Weights of a small transformer language model: MLP 192 GeGLU.
MLP neurons of a small language model. Each row is named by its layer, matrix (gate and up: input weights) and neuron, and shows model dimensions 0-127. Each number is 500 + 50 x the weight over its row's rms, rounded and kept within 0 to 999. Numbers have three digits each. A neuron's up and down rows have the sign that makes its largest values positive.
After each neuron's rows, "fires on" lists the tokens most often at its 100 highest values on Wikipedia text that the model never trained on. A number after a token or word is its count.

L4.gate137:436517573408422490567472503491453428563503475459479499507516488489362504597531580506511498575590554500611445500555519575476469484494500500506398398485461490532425484508452488534484503611519490478429565530555529569435480543446388478537433410450531552463576476455485471477473509455483430456517530516562511462429564548489652568506472525519426538517496534513412465487489507472419473513512
L4.up137:449410481548552422447468561597604527563506511538462487467481510533426457552558441439470572518433559561431369599538529541588523491470478501570471522510434416447516519524479492544524593495523519522547554462477419458531463506478516540507544470475446542569513461534517555416458493477451462500517410564514489458499441446514573535523433457476467531513448521528533465505536483571553499523521
fires on: ")" 42, " (" 30, "en" 9, "sk" 8, "ik" 8

L6.gate55:506497499541529422523469489510389522560441516451559533351510477401493544484542546530450562390456526499420522469480445528543538507435466496483527501517473477496467459446446462438575512480521529607470429488401361485473533502530458467537445369481437522526607498500525463496460475514515572538493468499534508577418513533489551524477510423430536505545465549621523450468499497560637560526463
L6.up55:610439417426512419367475434518535490489497428515466516562450471549527554532506462419496511449538491458494653531465569474445532394522498500454456487510592527418413461510562516580520454513528494424488521536461511434493456493450499632608617457541457505548525572501436526463528539501531486433478468487489519502488473484557551415559529501550439459523482446457447470536497505516501466475580
fires on: " N" 20, "L" 15, "V" 8, " October" 7, " September" 7, " m" 7

L6.gate83:474472463578471486500537470529469521449446503437473523467509446512565543518457504423554506577479584498466521563441404483587531490458491608519567541507476494461439467506466488515468470478581473530494446488580392485490504516475537510401443474533518526474564451555492595418475408581390500437429505455525478587407487513450413456549517484482438493449430455566504512552571455579535516374495
L6.up83:539339469565531516502506472480553473550396616416468519457482422550586493499416507488531518558425460459531557628439474558515482547517464397515587422444478490548503531495475485470486524483480506534468474502590557581493532504511446535462582469473454595440512459572498477485409520500461546509460553531455592573485559486463458539467414560498507556543513508537486490405435511507584398448521
fires on: "Admiral" 14, " Winner" 9, " writer" 8, " player" 8, " footballer" 8, "r" 7

L4.gate49:419432574499450520502532544486474418504527427518578540553472459556431428504471450364529468568568471481559484525414600439534568503482478526573506496503630518514491425460493573501560516588551513460549470552384541453408480521495536500516545508509367558611454472424566412515508523458584557587525558552589494520450487505496532523541536512514472430558482518450533500530442504507519443491468
L4.up49:496459567525417491518475462545467454467512481462483432471535442493471506425620476453531559446433438450518437522562505470567475546549471618549567427611527532550542552499508460583513557476486499495438425502505407446426512551466459452497480475457455541442540503483457469436516569524528612461479478473506537516592398519452473506539402498518493413495624484555463529577569532526510542422441
fires on: ")" 85, "]" 7

L5.gate32:478535561482522492576528486496525495489526479454605593591424505446510419492454455521465475444392538545419503423520624541479513436481462577497439466496357426504482477447459473451562485476453504497439530541486521492639586520448532483480551444511530423517436485570564513581552454498467396481603455499500399440508464519536447538440476508463491565533477607465474539577525436444543578502510
L5.up32:500593577449569622492569459553533470450448481514504540604382541580555427497487469449583516511441466402548483516482502486520523474564475606512435468541417513503508505475463439503514571536587444468499473518495550526546453578498525513541543514460459518461517438511399571508513526524537533466521546492587505432463589484482513460395506453529538523493401596477494515571491512484359452454529
fires on: " and" 69, "," 25

L5.gate11:530571496484450496535622451411536511447606501509451556538453601409495395495467436406517539547539509433478446401546517534563392484511512523583475490476474509529571515551479474494480492554544456473542560438493549420413433467521492508413545489468480519528483412475443516499541438551404502567540563499538516378547475534502492566549526563470554549470428590490527433449464535459464480489490
L5.up11:470418481514492370472491502518475399557581509494456533517499478401386509440570457508413410495446454437553551558437448539552498483474464514519479569479536590473522528531534507374518457486422377498541537607489499500452497478521496485547501556577508557533417514556547461480538443581538461459512552485458412473492587511521551455499559505462454489470467556487496537453535562580450517506456
fires on: ":" 37, " and" 29, " &" 19, "):" 14

L8.gate127:610448494590549485571560562501575493432526509525520559608547564566568428475502526458518520395416529595470490444432479518473455561550539500549573538562504478515531494466445434582526566583482454414458525554429527526485524391562481505485516490474540452511490350420480492427506506531646465500521616514462561508497496545531511444486492478486459510505607556461461494498555497479432517499550
L8.up127:541582591392516507639499489504466561510536498431537466432502505471506514583571513451469507478498505421503467472527497567512472494517567401537458499444502492479435483454469432573598520538564590505507498481374437496527445550524492537481403459526504543559562400413536538442501449516492505436559504525422469445437501471533480562504413469490461514421545497516480512544458448467487438442578
fires on: "," 25, " he" 12, "ach" 7, "man" 5, "ia" 4, " Williams" 4

L4.gate1:452451527477451480501491585554506583541516454591524556565497496509557392513564509429532486489465497552492504444575445573514385478579462628457494520546530481459484395497508522462543427498440561448565511462478469511515431468570545604374481458491577492526484438479556476534469529566521458522561470528530652521480447529463474464525570555459483468483552554404536453575561416449527523435500
L4.up1:437443571495446565566464458459528573565551495463511496551470514405500486515588542510543532509482503503494477514411466490469616561515446462505587474489429517476515408408447381482498363504488524422496524464424561523517472554533525476455542526453449579503521515524517408530446532534535582502548422514519522511533486494501495429524592520482478488536540541482458505603493369535422539477414
fires on: " to" 26, "3" 21, "di" 6, " (" 6

L5.gate16:550482488559434494538491472467512509547409449481487435577553470414533518396465428542465494510452482461550562477458435527548526414548512469424603557472522442458523579493521509504554512376460475521462471421440553511419571505509478531458510529555454483431448589479390504436480426530530401582498499529433455522553479427480477369533585466574509500489500418515444514433500513596401457462513
L5.up16:528461409482562436487432490529550551448470534483495609503508503412470517546486531516497602430438505445497455570557412388465491520527512487552580475577526505507496485447485492526580567545467428417589421460410449455547581510531431436556512451579462583449461487547456510432516462515519482472514560438479541489555502509497425440454540506521504498519510574519556495573553510526500411574570
fires on: " El" 21, " De" 16, "El" 9, " Van" 7, " Port" 6, " Mor" 6

L4.gate52:484414516564484443544417467511429531493489432495584517508492421407513565461507454496405498440445543545566537512478585503560553502483536483463472553521452500409584473539541586517467508483492536512540489420486497468587544562519425526528541554485523419493530559422575534364463534404576589537492541481524557465484547537464497519474497424463529467520499395485570529533442588524498483409514
L4.up52:438470439530571546533526485481454476484545481425497523509543427442518521462541450453602531515459503457466484559507518509519505423408590470512555562535444523451461434476452566458396510415474476470530456462403502526504488383591448563537574506563469449455446446562574428453526460511481513506531575418474559553448553605405582467491546471443385566516477524492522463515564493496471526512468
fires on: " Fin" 13, " Te" 12, " Gal" 9, " Tal" 7, " Wi" 6, " Mer" 5

L6.gate30:461490460549563436412476498487528495371464485530426522497397461517462539450509456485484492510453616448403435533513498533466496562528513391500583518434431512534531594508566523496413546517541515461547535525510466473556439483556427491512517559541519598391450485583447543530528439350499484494474547509412492552416459542529501548454407529563515520603463431532547557546527497420481517448508
L6.up30:481490613417504495504462457502446518454453480554460463381536590542517496500517518518530496598446497538482524508546494455456534537434515521467585448516506546502531471567512563542399483502518506479508474526579422524570392555543464574539437430485532451412475445566503537496516441461563624527496389532569512410462483570409512506469506375497394539535551478560543538600565526437482514525479
fires on: " Chinese" 29, "n" 7, "ian" 6, " medium" 5, " small" 5

L8.gate157:463521516457514522587468445489550543559534427461530586509517596487525445490511485454496423487523428429389488497579622471424495429605496406517570497451485491402464541547522426504552487485545595504491520591399505496480434576486533486579475603462571482471568511426447476496494529507515389477516512597485564439532446510479466530607541481569467481479550533527585449399539456443527506556471
L8.up157:554546466537572534510427595495494495458522529387387474452492525556555489601512549506502419454407544470557505434450481530563654480536465564561476545569442567502528583530472490465439473559482428444448474451559515505528484608455546537439550470572472498523457535584388478539502589453503419590537488468576436410478486534499566457428419474519466478487505567525502520556477493462535483497465
fires on: "–" 51, "," 22, "mo" 7, "le" 4

L5.gate23:529476512431539559622468451471462451504618582459473596515493452531487418478575435491516492549539454496483611498462448415476455506497582523512559430333458470427431470547530580536492534567441481417524433487574480543548490482433436548464466561537445460540473623433425503472533459562455533471507522517531513491448498503463567531450493416507572455530558505492538493468513414481470483573449
L5.up23:526411533561539498530531539521503519530481488466461461596501587537522479541555461376481462533497453542545578415450528435537480378524556512482555548463529339493487433505568439549390549513507540530507456517489471521537468490496383536459513496474485504475504392518399497507532513502446483526569530507518526436382436466459513512494531437505470467512423501495533486467518531541476596584471
fires on: " O" 29, " E" 27, " U" 17, " Co" 14, "Co" 9